Weights of a small transformer language model.
Architecture: RMSNorm before each block, rotary positions, no biases in attention or MLP.
Training: a variant of Adam for these matrices, 458M tokens, 13984 steps.
MLP neurons of a small language model. Each row is named by its layer, matrix (gate and up: input weights) and neuron, and shows model dimensions 112-367. Each number is 128 + 24 x the weight over its row's rms, rounded and kept within 0 to 255. Numbers have three digits each. A neuron's up and down rows have the sign that makes its largest values positive.
Before each neuron's rows, "fires on" lists the tokens most often at its 100 highest values on Wikipedia text that the model never trained on.

fires on: "|", "==", " |", " high"
L4.gate301:119124103127145138119097134175143093136121159130094118141122069184150142116116123109159093116145104168125108113150112092128143119119158143168117140111117172130142150146137120115120092099118155166132164132138121145092108151141132132130124178114155108126166139148130167147127134152125150114133145117143164149102163155165130143109127131176096109082152127163117118105127131132093119146159133114168138129131126135155157127171062150134093170154141146163155100132124120106130111163119129142089148110168129117118102115088131142105092084109124134130137079107159132145068152130122134123076101125129159115139113103120142153122129125055117145087132152117162129098137143176132161114175135138151138111165113185121132111153109132142169109099118132148093147108154120200144126164129157
L4.up301:137129080173125166111136159127182095125130136156086100121134115142150126137134117131105144111118166160118143159096099097143143093104107146140092068159128104186120102080114109102123094117133084190118113116103138127160124094132147136123112132155133139105134109148168123133107122140094164164134156158076145164116116051159113146120144125114129152116130144126129094151122102113197133140142139120118119113138160130102107145162147163121103114163144142127124170109106127140162143101123163125133161117124106126128148136097144164135110103155161138169116139103122134124121114138107141114147129094164144090059153128146144126150119094107140143106094128140137149091162173158117112073100105171147169143135148126131112135144150149132120164107111082097182106145111129122157132158155155

fires on: "al", "oor", "ust", "ary", "ury", "ed"
L2.gate569:178111155123139106152130105157150138139186127162143148097149113189147114180122119171119152116120126115124138128089117164106091133129130104100088104098140140130140131140193103152100124106112135138126110095093173120147105189111106117142110095149113110128140119156128168150130126118066113145141082102117130074101143066145118128128121153113156149114134118110193101107159117166155120059102127116083100121122174135131124100174101126107161141127116116102078166138135113106154110114138183129121159117162093183129120147135161114110120132123119104123150103101152149081130183117104140141142154140138095107137146116117111071131065158173128102158122117130120081094169135117127106094137134125126133118145140150099127103118146134127153099081103114108129122121113125105124151131123094
L2.up569:109108129116122095133125079102132122106144129119124132162106110134110134141150151106112112146130126125144068106109137074131113115128134129168113137152126146118139094126122130116094087103147124108121042120158187093174102141161127160151099151139112121142139128161125128067124140148168141107161113096149143142113100090151129145139109127114107137107108125084104119137128119098115120104072135110126146136145118049159150115105083149110115146146121128106153143153105131091153145093116114126063163143111151127115126120131126128174186112098088103113140114129104120135129181086105143139134132102140130139144164102189128120141128162134121081169124111154125119120109144172101116145089089147144119155129124119080118126111163131101102144097111128112094147099142131158151131127132134

fires on: " b", "re"
L10.gate104:126101127133163137107136121087151146161128090146078132088082116096119112138165095161079106101140104158157139151114223157168113115104109127125127126126123145157164126111099130115107100132109138130097167143123117164109091135129114147110135100130155132111121142144133102128121169129087148183138130112129136128058129125133117134188158087167062145164139145117167122089091139110148113124104139160134144111118138118114157157143141096141126130117144177144129108142139111121118123127140155142146118176137083111098168132156137093181155137154134144125112123111124135139105098098141133155140129134144123078125136148125150108157144120121106133161164117130177098110140117138138126142151171094129147100119157127126135098148113159138107136118139116179129119134115142105132115119072131
L10.up104:125152188121135087139167086122102136147089125089161094109153155127109126128150121099122159140140130145097099111099122163116136141166198126143154088152146124113091097091144086118147121136132112167150133140113133132139132084144187127164050114097115145155132145114128144131127151092134105105099092120150148143123130123135114142159087141131157110169133158103132105173128125139113122172123134146114173096117130137156133149129134118116077065131178107186103150130118093168115128104145072094139145155132115145127120125106171144139135142129114122137106131150095154136204122129121161136148135111128147117129128118128135098164122149154131108112146139145176101157136112168123123130115114121076145159138124103164157131154151146104106129115120097104085140135092091114108089160145133

fires on: " a", " by", "ing", " with", "ming", "ic"
L7.gate394:147115148135132153138157138130138143114105126135074123142129078099155111093136131129134128144119119094167072095133130135102161146116142138103127176124110160172136204116139142146128086117122107136097089148108113108087112182117143135155149151196119120136127141164111138129126162165151150162092119103151104081140158130112126130117159128156128116104167121113172110124093171130112136121140083114145059112108154102138131098107099119154171115119115134136148110124115148126135179134185145094122150133141131124121122150157130114135096128122142083136115122100109182103109115158133109149120118099077122125111135119140147123134161167110096126126143138116128171107150131116136142130140095082122110141145158140117122127097122115096114111165126143156139151126125121160143187099103176
L7.up394:118094103142082098142174136140120132068159131139127120136125086119138116115117163120089137151130095172152133124114129129114150140126120136141124145138118150117170141122105143087142127118141092112136150148065135152086130078104134119115160118151096124183126127130109151120142101116128153164103168129122118148161120110106121167107105121165164089150142110138082119160134171172121137142159161143125092092129092166125114110112133170149141140140151144105135104125103097093168132107116133133107122154117153093148156143158157176110132176115070132112151116150113086182088111117127124147089119133158134139104095127153112118096140134156124153127105129137124122131114118092133163109111121157058094171115104102094113095132156129094093090100126127160152127119153158139138145116130124

fires on: "per", "ent", "em", "m", "ater", "as"
L8.gate794:158112112109146108127180132153169121125159125151117128159123092133134098135125109162123171130133122136129133170116139149132149120162086134137150129116116147145099085147157110149136119103170138098135138125141149108144133108140129109136164122154081124114130133088112131164126120142119105160121123076140102131080106144122159175158113117096093073110112155155120115138167123116150125144133112126176114093095132103126126166139136114115146107158122092137139125157147138094114151123153132090080109142116142178120124096126124144122162156116096080113163111102083091126130155142145156086091121147143140094153190137128129111115131102115128115146161124120147123160120126114142105136160131117131142200117096159162148108136130175112111113155148081154171112114102165180088126140125141
L8.up794:128165116146142134159123118114139136121120138149120115084118157130152153150117101129167164134114170134164099132130145125158082138167108119134160142143096096132166121138128135124123113082116139127117112111150171119125142148056150159163155134136169091141126131132121097129145159170153198117092162130138112094138143138128161164138122148114155151155114151130085164134114113124131156139072127151124140149120104132145156134156135131162137184117093134114129134130111108125099101151117156110135139114135142102110145097128154103121146135143098115143151091097138098141131123169107127117089053109108123111117096141137109138145121115121100134139183191088120119194094132111111137136146136133144101186177124166142117130082125127110133125096140116159088149113136127123148135168158100

fires on: "un", " Mus", " dec", " Dec", " C", "ary"
L6.gate768:156094095125093152107102129140143101111098162117110107189120118102116121118147091096163166145133145099142118128144170129135101147124100165154133167156119172113135112148101108131106133094149111136103122163117124178113155114142127135105135105133171125156123108132145169134146134160103098113169170105144126164131117148152138094092100118127116129107172158141107104151097126114140110193172134127120154146133139071176147147139151107167152117148107146123113142182099138122149143139109118114180136131150114100143169141125121151136081159131110089136125119140160128159130133155097131145098071104112103105143127082111148127133187126128108133123113130144178162112151137145089160134151115098133134096090087127103107078106122121129103129090136153121087130130146101139135093128175108
L6.up768:152134119161136181134165108084148099072121157128159184174117158133101091104146111091143191157168140127088087116148170139077095119133151117163088100156122107140104129104130080126137171150128161127143149125128131149128116145177120155113118117113167108137113104102090144097123142137109143109138127099128139158126103128121116107103109134106118173094150115142148103134093105188107179147151120117125179144111124104132164129165134131123138119160089169116133129168090120111097102162153172091135145134133134102126150145105116169099108137142119131085161117146168132158143122112120150104078119120130117143103102105095133163137161094151129112115104106102157180134142149107144127117110146117109137122110102138059081122113181129113138151137103115127112139096122121152144106168119138

fires on: " by", " with", " to", ".\n\n", " in", " as"
L8.gate232:141155088168118123161151124160133142131102100119099127127141124115096106109107143124112059151130105121164085081099096159123135117103127135145161156126170142128183144101143153114101130117158092132094107191169124134152161144096113075148124126165153121120090107103190152101142096100109149142139156089165112113116111119112147157143189133115126087144123098117146136088137107134117104143141159129157150144154128135169120081112110095133192107112113111153080118120130147115108185119138137160124126126147164104089100125097131147151125127159127132152150113140169113099157087124111102107109114138124109133152092121160120153105132131161124131111122096144106150132136169122127137161140115104107127142122192203125111127092144112095109083121136096139124130139073147147127128120147143
L8.up232:095089121118125166147138141123125127132158113115132125113132130119125141161190107123067124151176101130172083153093098153123153098087170173145146123150140131155158149095103093136135092097103141128103131132110113145104152118106145118138128149102139121134139180135106114166143212142134160123121151118136130114103150074118116124141174100087129107149142094137095132134120149122129120150090122137129124137102106084119093110096107151160143126129114170093127137100151146116125106142132118105111102154133099090145158103126094141125123136130097108109203135140119126138138108131084137159075118115116091083091131073143121107122110129168123131108160117148085137125159138137141104175140112133126085100102118099130089097106126155097128093119129135155105159140135144131114183119109135

fires on: " of", " by", " founded", " with", " to"
L8.gate880:110099117084132111140106091137125158171081135137083132146138144120096131092115145104072119143138129121156136145120088170200208106130159109126131126129127117120139082122061140109148122146106141114133155133117130106127176131145104136128143126102136130136126112109145147176134136131113142129152118137169162118119130143152117070103163109152132131136126096124154141138160120134092117092107186167147132150117128113135166133110125130123099141094105135089148129133151145113104126129118100118121157087124149088121149144085124125125126136082128152135127143156112141120121108111150157121135090106140142160127084120120144130125150106139108127129139124095106149124129097103116132165085135119118144097171132162133143127109124147134150136106101126148139136122151130165075194084131119
L8.up880:162102115124108155089112104118108115187135121103113121131157172150161151147143118071107111131144119126145108137142144120146150141153163170102077132124110125108148118096141112142147114108091184104152119137138123101107138151147123141130137102114118128134103115085127083109147147150138107125108145122159146115134162112082132132107116120129125119109129122142116139171108141110139123182123113125154158102118086122133131111138122161123147080159107116149140140118160119096128099146119108172116160110122110149134124162153128124123152187146157165108115172161089108140104119079177118149113133118117127135106123129138125100171145117176088166147070135152105155129152119126135140135095109124121122120155096159089115098184174153132151119129111126142127125107114144148137140094129109

fires on: " of", " at", ":", "in", " across", " from"
L6.gate515:116127091153084102139099116153132140169117061119148115154148145146109172129158136121127157151132156107142117135137075075159110181105132184112088134109116147121122089076135132138126116089160143145138146125139117126144135137086106128115087186137133172154132114121128101095130134107115106131162132112156166135126122136146112125100117135127158093118083122099105085124124155165116130122156159139110121091141154111128137145133097154129133145118119156120114126113121142110120148113129146126137094137144107146131148121113115125117138108155153147126123141148109168123140117119135131187133083098101134117139164094157067114095139112158098191115169105161114144149099135133081097153133100130143123126164156153124108109105059116087126121159112134164149123126151116163113107093135147
L6.up515:158133128109107126107143146189110146157122105165149124152105125108103065151167103125161140098122130094153115124107164144115125160109142090095145113105107155112130119070147117109133124160107109108106128133126164145148105150117166127137155134122151152154150108151175086102108096131113137147121134093111098140158106121100068131095132097144137115133117118148113121119117117069117111140165087133135143101127166140127109108156115085127113129120107155127144114144109150129141105182135088131124125135144139087126097126184159148144097133146110189108157146106084131129129140194116108162108167139142117142117130143180142129103138123082092145174135136125109107149102142105078165113130136104170124118098169139107079107131165145128135121074140130128172086151155135128145117119121157

fires on: "en", "a", "n", "re", "c"
L7.gate557:109113106161112172123129143112148134140108086118069109138090138123099151139105143148152132129123073115139126095153115129152124147115150106131155093150151107147102133097075120085121124142101111125112147117122135157147121133138134125100114131108155130109109136102140128148126133153095143172124136128157077155108124165121109108140119138106107102113170133175101133120149098087169128117125139075174110091103141131160119166114146151133146104124128142195179098142143173115113133160172140125126125162123145127171140124138133137153161126138102124141130102145136117117115125102087130148145129106099151129154087122125148132135118118117128160108073101088110153149146124153169150130103119122099134102112183121124150112135098166146103156106190140098122138160134120085152137077135102
L7.up557:108153179125096156116077114130145128140111139097122137134105143175100114141172071108097166142090153116115121138090112159146157109133128149118108129127139101097097152148113156169124111116134152129116136105127135134114145141132184149118130141094095145159164148107123143088157138102122109107100155112099128112094124087146178067145120099111107134137113116091144110144138174129108102181209134164133173105147130084149142128206111124116105106174125118132162109164133110139094161141150117167137174089098133106109145135109141166078138099083103119135103079147108126159164164108109124108111124123088075102125137117133098134117133136111129149130128134116149136086141133121115110155135116103107108154159129123189142132099143124124123124120118156127127118161113119123138134110146109

fires on: " f", " have", " to", " is", " sold", " and"
L8.gate582:139158127132129063148140126087119156135101095119129110133138143141131123110120126133152084115137135110123153159107124139110147103115135110106142165085120151072135117127088107136138099094109189095149127144132095123187149135152127118146090116127100093127153104115154120143140136131116108137156128134143130141071098082132073165134164099164133111162144095172125148119134165136070158123134156082128150082114111180132099091135155105118135173160151153097138103128116131125175174156130124181098091157135155118114087119121149105120136145082165127106157146171119108130125140136170146126148122140096115116115135108139149099098104123139136097157113127139124092091130148118119160149146109155118125109104124134124133088133112137106147128130124084156168153208105167144113137120202128
L8.up582:124178106154127132109145122105148118129118103089114140155105136185170089045071117157120119100120131110120147115113136128121181149116159172104144108131116125142187126183104107169107135117134116163130138124137121112113154126097121099110150114097121097137142183144145090162151132127106136095158108148076129131128160153160132127169149145137154110142151117129098147125135117136146157075103109130131099143112162139136122122078108138141141142157214116109090113101097116149157112122157186111091140155176146132165120160174114114120151149104160103109149136106142146124158127100164112078133107134069154153089185117126104169137135153122126126121143149136154148135160119123101113131171129139121171106135168150141127124123124139131143151192141150154102092150106140118132090127136097

fires on: " ext", " Sup", " cont", " Inf", " sup", " Cont"
L2.gate958:122065133112145101115099094148118082113172157098138089122171118133125167160127123134142142133116117140166091131114181097107119189093130087109116130158106147154131173146127116128131135135115152082109132119116116139117144119089139148091106164128124153138148131121145112144153167115128161168140096144146141133090067080169141139161161082162148089138109134153100133097134103093149105112108136133108109090080111169137140145098130154104088137146158116142146119165117119112101126136122137115126107170124126101137129151137129123126105158100105111120126131125184137097097111140137135121108104124102105100103142152130110154128135172144166134145159155129088145150095074108165179114097095166120100164119115180126144155137115103124150112085163118157127101146147115133130092105133119
L2.up958:118147112115138136117129111117101110152119151153109125112158130123140136156125192098083138162127122151204134142155115124109134106078110125103164091125123152121163109130101153189142100148128156117110101159111107111150128131113141116060073140100140136123160148156103132147102106115107161122101126122106123129164150133148094117122145121103177138100133166154117103137133110111122115133105117152121145138126116117140131090149104097174148127098088139117094148135129166149117117117081181111100121113103149127087108073148121121114145155097139137155137098148147142168120111183147098146054140140117137143173114131114141109123157145095159143110161126119147106121151133128126108119157097109145124124108159135138147100108127126159127122088163147134147133113136120178153151178139130

fires on: " as", " after", ",", " in", " of", " and"
L10.gate162:127120109149141103148090147104127146122142102104129111125105149120134105099122165156123090097137135136118146129152119158099121152091099149134129128111138093173128128149108114126100130142146082179142096197139136145148132125148149110084188150166173143126115128153196117132135124117118117133102151112140137140127159088114148137153149129127116129141141099108117099086109140134134126093125131150095095182122104106161137060108134091156122129130143129083125144139155132116155158133143150158132069122152098137165113112103123152128145132163182157077122149093127105096136098143130129158122131112145101118132124140171115126139120148145102116094110151120131067143106208136153137145187130091130110140157163152120137136113108127077097105169121127120113170117097109108096124133121123
L10.up162:092094123149120173124072130148136135135128150142101103163137122158101115097108118119087103097121126129147131129121100182154099099101129116159172149089104176101133163106144132083156109116125140138072151135106118089130135145110110131148133131140106097157130130107129146149120147151092130093173143159131148102126109153086134138110154147098180085120091106109117116152140113139121135165101115152135188107105131088110064102129115122147116113090165140142144107121093117100118130125166142158113123155163122127120144117107107103125151129153151116139118138161076122171085110131190128205129141130133112134118108187138086127138136123116098108102151125109114141136149093107143128108098094091149156103152128108138162138149124154118139073121115108137116112134155130133155136122101108

fires on: "own", "ies", "ie", "ue", "ry", "ands"
L2.gate970:132106144109136109134115156156112112128090132155134134155098152139137114100122143110144143167100131111159138112161109086135116126137165132103067121137148103133153102127134168132086121098116117137110117093147132129163148132158160140132120151147115114130121171111123095076108093073142151085139087135144141087175100131148093134110111116120123132157143173146148138118176139160094095109110170102119087166112117154078193168112168162119118110123130126171122133107180099134150142135113103143115145154162155074124128145146113164144177100136080114092160120121141106107140096129135161098091124092103134194134127081151142111104147145141147171110134160111148160117143150125114171146121112132102127113125117126129140124099110113134117106088137116120145140101111126109098180105123132
L2.up970:121110144108140140159167064130092095098152126094129113138112167168103158114144118131172128092082186125093117165133114130110135103140133099123119123131142130111125161140168142161173112150135158145117099126114127199173128152147113154132145114103162137131133101129152160080141100172131136124120155097135138144143099135110132145124089111122151173089176134164112112160199162141097121134152092101181145168139155119114131123142152130162151139130145139149117141121126132122087140125116135153125156161145143140128130182129114073152158142101116130131111125125150109140164121131132142092117148152152148132109128113125123120083103119168111145134146160158100124103120156088091130202152177136112138119148128162139136138073188143185135161139131154139127152150136102156147155172127153

fires on: "own", " city", "ay", " town", "aya", "ey"
L2.gate570:151149125091167099141137121100128145125102111095106100090134146104130102113133092130102175082152136148100095134144113155116127113114117129169111149110143118136106096104107159108117108175151122111153174119126167139163095115128115115162144090110143150134107171134132113120141092137138130117142140142142123097123119107123126119109130142139148108168124114110077147131102134152103108118161134126134088083147090188155186084098118169134107112103135143119148095157139143115100121114153099157088096151125142139157128132155113120164156118128133076148102128128123117111152193125157099156138084151110144145078089104145109090129171141150137132141131140114155133162124131116156141171139145123125071059134097101152143108126100138131102107111140111159131127147134108141134086155152152
L2.up570:073122093138091126123158124126083105162118103134152141113103160118127159152130125103124121104116131106177074121168121129115141184128093150112111099146131133171081160125155183145133126153199136092136089144135104121141104167118181116140121156145128122155112143104123141114133099152112101122129093139124125121110117106120122106103097130166163111142138141066153108127133111143108164140140137144114117118136131078136147128157122131151102153115123101103159178117079153157149145116117085145156101098130131112170140117126092163155117117135111150140140091121097125169133111098160143118122112122143105155162132145136123130120123084111152127122083152099149129100106169095115126114112156118114096154116126111155089131128107111137112167121156101075143115120150138166144143137129120

fires on: " All", "al", " all", " given", " as", " Mor"
L4.gate543:122120092109200153164147101093146116155163118117117118123156095137116134081098092144140083093155192102157166134102132104141165172136119128153137137125121111115117120151104103147143131118106151121183143095179143153119133111113087121119103150137097137127139110109136098133140117159138151129122113156136137074112127116127122137172143062106135146131127097105145145117144145181108134131138143116133124132117101146126140123106118102142118125166112131128130130129119137135184119148160132115107154108110075137186137143122137092114143147147110149139104128111119100123116118138088128115140132128145139140137107132105143130141143082085119099139131208082113117157157095053135105128167096162127132110143152094125138117146125115128139153112167103087125109130099148130089125136096162
L4.up543:134118150105138137113138073165074157139123093124118102107103083122098174117152102128195125125134109120109134147173167091135090139136105126091144069136108134175117125157128141139129140131121139100149109145120111118123165120117124140156148137166127102079130142130118140107113152103098101142123131133117099113104116172138089125169158143124127067137118120122162108116141146092105123094126152141101115144140112157125109128139096117132112098082176116155133147088129143106109107086116169137104136098138132144134143167104091114138166125153103142115090117119125137101122118120160156114132120128082124129119105111151102167169121089115116122100102108102140113119100092147129107126081116141121146124127154131107152119125154156119122129100083191139096109124091171131147124072135132

fires on: "em", "p", "m", "ud", "op", "un"
L7.gate765:152127104131087155163150130120193118151160118139139141109125111126128122136076125166146145128123140140133108138115109128158154123098146137101164106111134121123147136153127156112139172137150114122088126080070134110108123077153107147118147098138130160128134139141139134104165199135155112137114129108123113197140147083160110142164102119162135132127093141125124128136157141079105071152148144085133129077116127113157118158107164128103101123179174118121148171152112157130173139121135163123050093142106111111096135146158129140149129166117084105125175160110156155122146152157130142133112147135181140118124111136160124179145110097079131156106129137128118165161169120127079111167098104121157140162131123108143119074133136119126130097130167116065137079142117112096126120119159124
L7.up765:161156113114134135099158122142121138124137115123143109146161121153165116166121129160145082151122131139131062125152104149100097138101117145130157081104114106126143147163167133158077124148144100138097075163140149134130128116155140164156102134090170134120095141089141130136125122110111167121121152115191148153105174118147135130146129125125129139161117134118143085101132161155111138097152134141140151191114144076140181119101149095154117126120120121069129142139122151128070126159125125121100108114119133130171102120169123090123132163136122092152161146107145147104153132152106129190104110112130171110121148116170138119093116113146145143164174149139091179144141129121120106119100170099133153154175161158107145118122154089145146153112128147162110097121142180170128152147136137

fires on: "ities", "oor", "ms"
L2.gate20:154149155177112101126125169116083142143128102102150101185107132143133112117177141104150114101126112114133130119136116112170159102174112114129135171104094115147155127134146111127127177096084110126121160121106174142111111114142129115130137113161092087125129116127166141113117087119138120085107107171132098143116131124129128165104167135151131133114124104090148107145117122133137140103157159091127119154144186171134168153152136086150115111102109080150062178124144117123138113112122154142110116116085124173107101128155132102074085132123151090112125130091109135088150162130137101093144139123126116121134158133071164134108145142113067112148119116117113150147116126119126129106174123139108147118179116116123160099132169101131166118133126140133183124101107123140128121124138092
L2.up20:146113139107149118123137182137141146154126124147143130159138097184177138122185119103117120169210108097093107130117137091135081139135120135184120134117101173145217122111134153110101151106138065142140148114141124129124113130130161124135154120129136140143094158170124089154157135119142116125137105121135111143118111118128207110152143108157130102128119179109125133147160089106150071105103126151145116128123120123104151122150105130117093134169134124151119104130116144141094138134087159069150141178117125125169154120152109107159125094109149125127139121115137157125156180113133068136091148095140125121130153104122134137163142155152121139152111139141188140156131143087120109113113097145136120150155101144117170098142100067085152090143126135137102090141098140136154120106154089

fires on: " was", "ly", " over", " most", " has"
L8.gate960:066136088171105157131169094129129121133112147082169115163112152173214161112130140154105103114119110135145130126120116143121098118086128145141135106142122097140094142136140118106123105118149092129124119122151127108126128113134132110106129100162126168128100119100127112099116128113140109142171113104112111163134122126101103150134166120149151125126111169140131128125163108135122163132074181118155129139091118105146137140124135160160123158116136126107145165124117132115109114121118114116168145127169123130165118145094125154151113102128133132115180163149129163111136131168113141115118138142141116140143101140156106080141130116165157151140134084117129136162114170122086076145118139130171114117107146134125112120111103092095109189127141102100126136126107122133141192138162136
L8.up960:153119106132121103145121189155089147142128142086159147142131102133136084100098120113145096132137116145096123125122109098101067125107106107161115168163156196123119150123105127130125122084162174153102115151130162175135171130131154162094110132170155118075083109131094096130146133126134148114134101132104187098123124133110106100175103127121119116146159101119115133116164147132144129133100121146132096118114111114087126123146133068103141138110118153193125172174090114109104123143110086148105162110138158129097133158106120108136118177168108128110100111164148159115123148133137113130132121160132086101137115123135115151149143101068121175105102128135119087127123101146177163131101092154145087081179122160136088122082103160132087100115156118132146153125157148137100119135148121

fires on: " g", " not", " G", " d", "ot"
L10.gate388:123133085138110124123140143166124130102140134128110135135167095078104154148140146134116075107141145147118149143095153145122160099102104144152151131096143163126132144140144122138126152135140138138125143124128076120145160128095154155126152107129118091135121119113121139112108133125160164121067139142119119154152103111111112107131130128162130076137142134151097144167070123102121114152097123141145138141107090108129141170124165146140117160137075143154119127121141130143103159125096124168084084115161161098107185172097129116140169120116132107117088082097145121175168116094097139140068173126166098115172132082122097124112160099132113174133095083085133132149164152117139131189113129159150116143123157151121114141150119135112162121093091149102144158133143110140105095114115147
L10.up388:105122117150108151132145099184123112091085130164157100126114156124116135087103073137118130133086113152134117133111101151115131143156108140177163132129120136146109153115174109092129119157138133153172125130122093129150102168090157112139101122146153081173082129149136162143140104142179128133131134135122136111148106137095132168160109108097131100108090137087102096095130150123157128122136099159133172124124137097168118139147083115143154118086144146103140172129128139158151155110095123114097099141109166145127145157088125126140132120134140119127111101108159142139111152108123130154164126124183112128131117140128106149138132062114081141158139111141150147144123123176137118159089126147171100164163130161095092117109136118167139191165095163113146136130131123136155133192126141

fires on: " to", " With", " under", "pite", " with", "ith"
L4.gate605:148097130105168107143151141107127145150096110110102112161123166123135101133158104154126112147150118162150092128128127144134115136090139142163133129171128123121151128181142174148104120073142129120118157127158083103145122122155084140132132165088134122130086120142123138097152107134079149135118097152109115151128149100121091126134130071144183090082158154131084190116155120118113109164108148133149171132109144113115123147083128118139121106138116131137125153151125162142100133118150111124149119151142116098146148070119119108165107144112192109159151139141122127175098101095087142108119124057113106131123144140131118105123124083121106106113155144117135174148129157130130161137153141165096176082142136144143085091130147140154117124121142128127126122137147106167111135140116144
L4.up605:136129124175157092077111152093106151147120117129128113144126117138161165138156117097098090121195139159136122131108079094135153150133196143115155147137157155091182151152121143084143125143115090113155147142156121120156164136140134126142091176154105116148084120166080148119173154108121136103168150112166152123108146122085115091127142104157115134140139127124093129157125118160134129163112144139151117140119133120131109093110107116123144127112078112103164176087139140145125147150110114126165101122120138141124126108118135104136158169144150158139147112158140139129139120124147183140091135107123080145161105142142097160199136103143098143135152136127166078122168149100138171120115146122117161117128108125167170127116125134102149112108185140134115143126131087143055137124099133

fires on: " p", "-p", "p", " s", "P", " comp"
L10.gate92:154177113142115111158143120135141154114132164121144124133134083131125116133183093103103134126149151046114151099073106125135167109118124179113117132137099132117115201148102140131121164131158097131130103109163158170097144111128142123135105108133122149156102129162110092122108172183179129108115135083113080129164128143154158149107161103105131127141100118132119114138126099125130112115111122111130131133153114124167132122119102143113135156135128144104109126143177113121108140088144142125114096146122133138113152095143130120137119132134121128122125163129138088137184126103179120108166140121164133126106105123147176123081147144144138168139154173164175118159132087111154115104155109153144118152166117136128145107179149179094117156108099155162116119104126125115118179105077149
L10.up92:129110105135133110155153101123105117082130148089104162102163164128161134094151162160062171146125121147135125152148146139175138151097185141144142132129094128092122120114092131161113138130122134120140119156145120120128108107083145129144116136155146160121115095131141147092167153122160141103109131156145095169138133138124131136094094123173131122125141120081136109139089148134148080170155099153165089126134117128131144142126098086103154124132094089145150132109140106065107144128110161125140144162106129085121093090140119131117161143105109156154178124132144153147114174131135128068090171155144115119116116118143099120148148104105123163124119106179140111124074115082139150064142097118119115098131135110137125146125123127120092122079130087145141129140121111119137099157128164

fires on: ":", " |", "ra"
L7.gate781:178107129157105143112104081146084139159145115136132116122126115134114107116090137093168101142101122130099101098163113143120158119107143123118099094154130127149141109136123122132116106146153115139108132100099145119157127134117133137135123190118107144131129133118110143128090122131158109120122144088119145164112182138161122131112117140130133117116141175135125090105084112151147117108129124097140083097081132137111103180175104126103116115135128149104122141128158164078128099104123131143120144119161131154167124154146107119162155098124121129162134145101166190153063107133159157160128133099107150114150144086146087104106144130098153152124100134141147118091116097160103136115132097108179128138135150136139126117137174123128152105122124135110124111108117173142143129073136165
L7.up781:157153135107150135147104118135176162104104096154090151153144150098090110140177133095083123095104132141078168111098140147144079121127198149075116116178097107062115107096094137107145089121114107110167123131158148140127139109132118126135081137128143100160118151129156120183109107143137111110121157145111072167123097142136125068109125100141114121123104122141159139134100120121163139148107141140123126081158120157095111121112111131115063108129103123141143158148109194097143134140146098149093136111144130091136116114113144127144092135134146152129111159154105105098116129143147143169125160139106138129130145134141166096142124108122118119122106169157119114128120146143131103114115134116147119112104103185124158119165149156117144087099130148081189130096103155141143127092088147

fires on: " b", "p", " on", " fl", "st", " P"
L10.gate764:151121134126135132112181111154138109121133100143139133148114135100136141165167065128142107117172103119159115100116137096092136177121156153137169128197116140115095122163140127151090129121145138116146134139131105164140130135139141155083099073135127133151108157138124159140137140116121158156156127109129162118135123174135116124148129130111112070168147148108121106116120113105113131106108186139123125108118128128136157138134119154098111144106125163147166114149132101104083183111122147114153121189105127120143110098130132085115173082123115132125137145149170141150127138108094131099129144124115151112135125088112120081163127128121144169171153114124119138093088169104146114105128116145171128152138138132137167131150107091112088144145102102185081154146081122130127127148145139
L10.up764:124115131211125116092094122144102107137112106176137133126083114152165082157118085138092122104126141135167122120124108132148108153119124161140137144133127110175148143133134114121121111143130102153166119138129156130111126125099151141133096123150126161145096129132110163128126128136127107152138146108100206117085140074150097144103087088129111082183153115124137106113102139124116116117076163103089151158147127125116152135099147106125112148117127132093128112116141078166128130098167112116129161141138133115129099077159157139134079091171134137156112140153123168128186128120090133116138133134178143134119143116096103100133126146147148088163138129153086082140171158137125131122141046129110166128158120128118188182125138122118101130131154137087142138119114090095148131129137159

fires on: "ities", " it", " techn", " pract", "lin", " services"
L4.gate262:091104133100079119095162143119117148095109099110101108100090113182102131120135140110121169130126138118157134093090152136126126105124089150145099130131108116119121133146130152125131131160144158142104111168074117131126125142094152107108137111168125133145126124104116154082088094126112129119120123093132178095165101168098142098101127137184083155130107161119123104120133186166056108130174134127114130115149124142141166119146120119094125126120095137161110131146144117117131086111134109180138171118114120123140160153103108133130103126120115120162126108088135124097139162156145081101132148089138155126118133110163140134127130133123128104112080132101150166151118086141112147153151166082130137124108148102112144108117136131103142105117138184171117165142142087100160133130121141
L4.up262:131169149116144130119099141104103145141135169144122125113193108144166105108142126114112125159145131140114107138127133122118087116135115122127109160113124139143157134136113157075099137130123117123147159124148152139135158146131122145111105140117146128075156116118090140129127138128174136149112168145170110137074157121154111111118148075120106114164136114143168139117122112124146100207143113136126116146130106161107115123141103102041125091124101122079117086145145150167104194112097148123149110110148121120133143107149163098106153130122124120101146073094112139118126161150152114148139081144138137140102117124098102064148182174160139118117176132132125116148146114154123147185125109126100114138144132197114105111082103104095096101149131107126129110117156130153134088120107129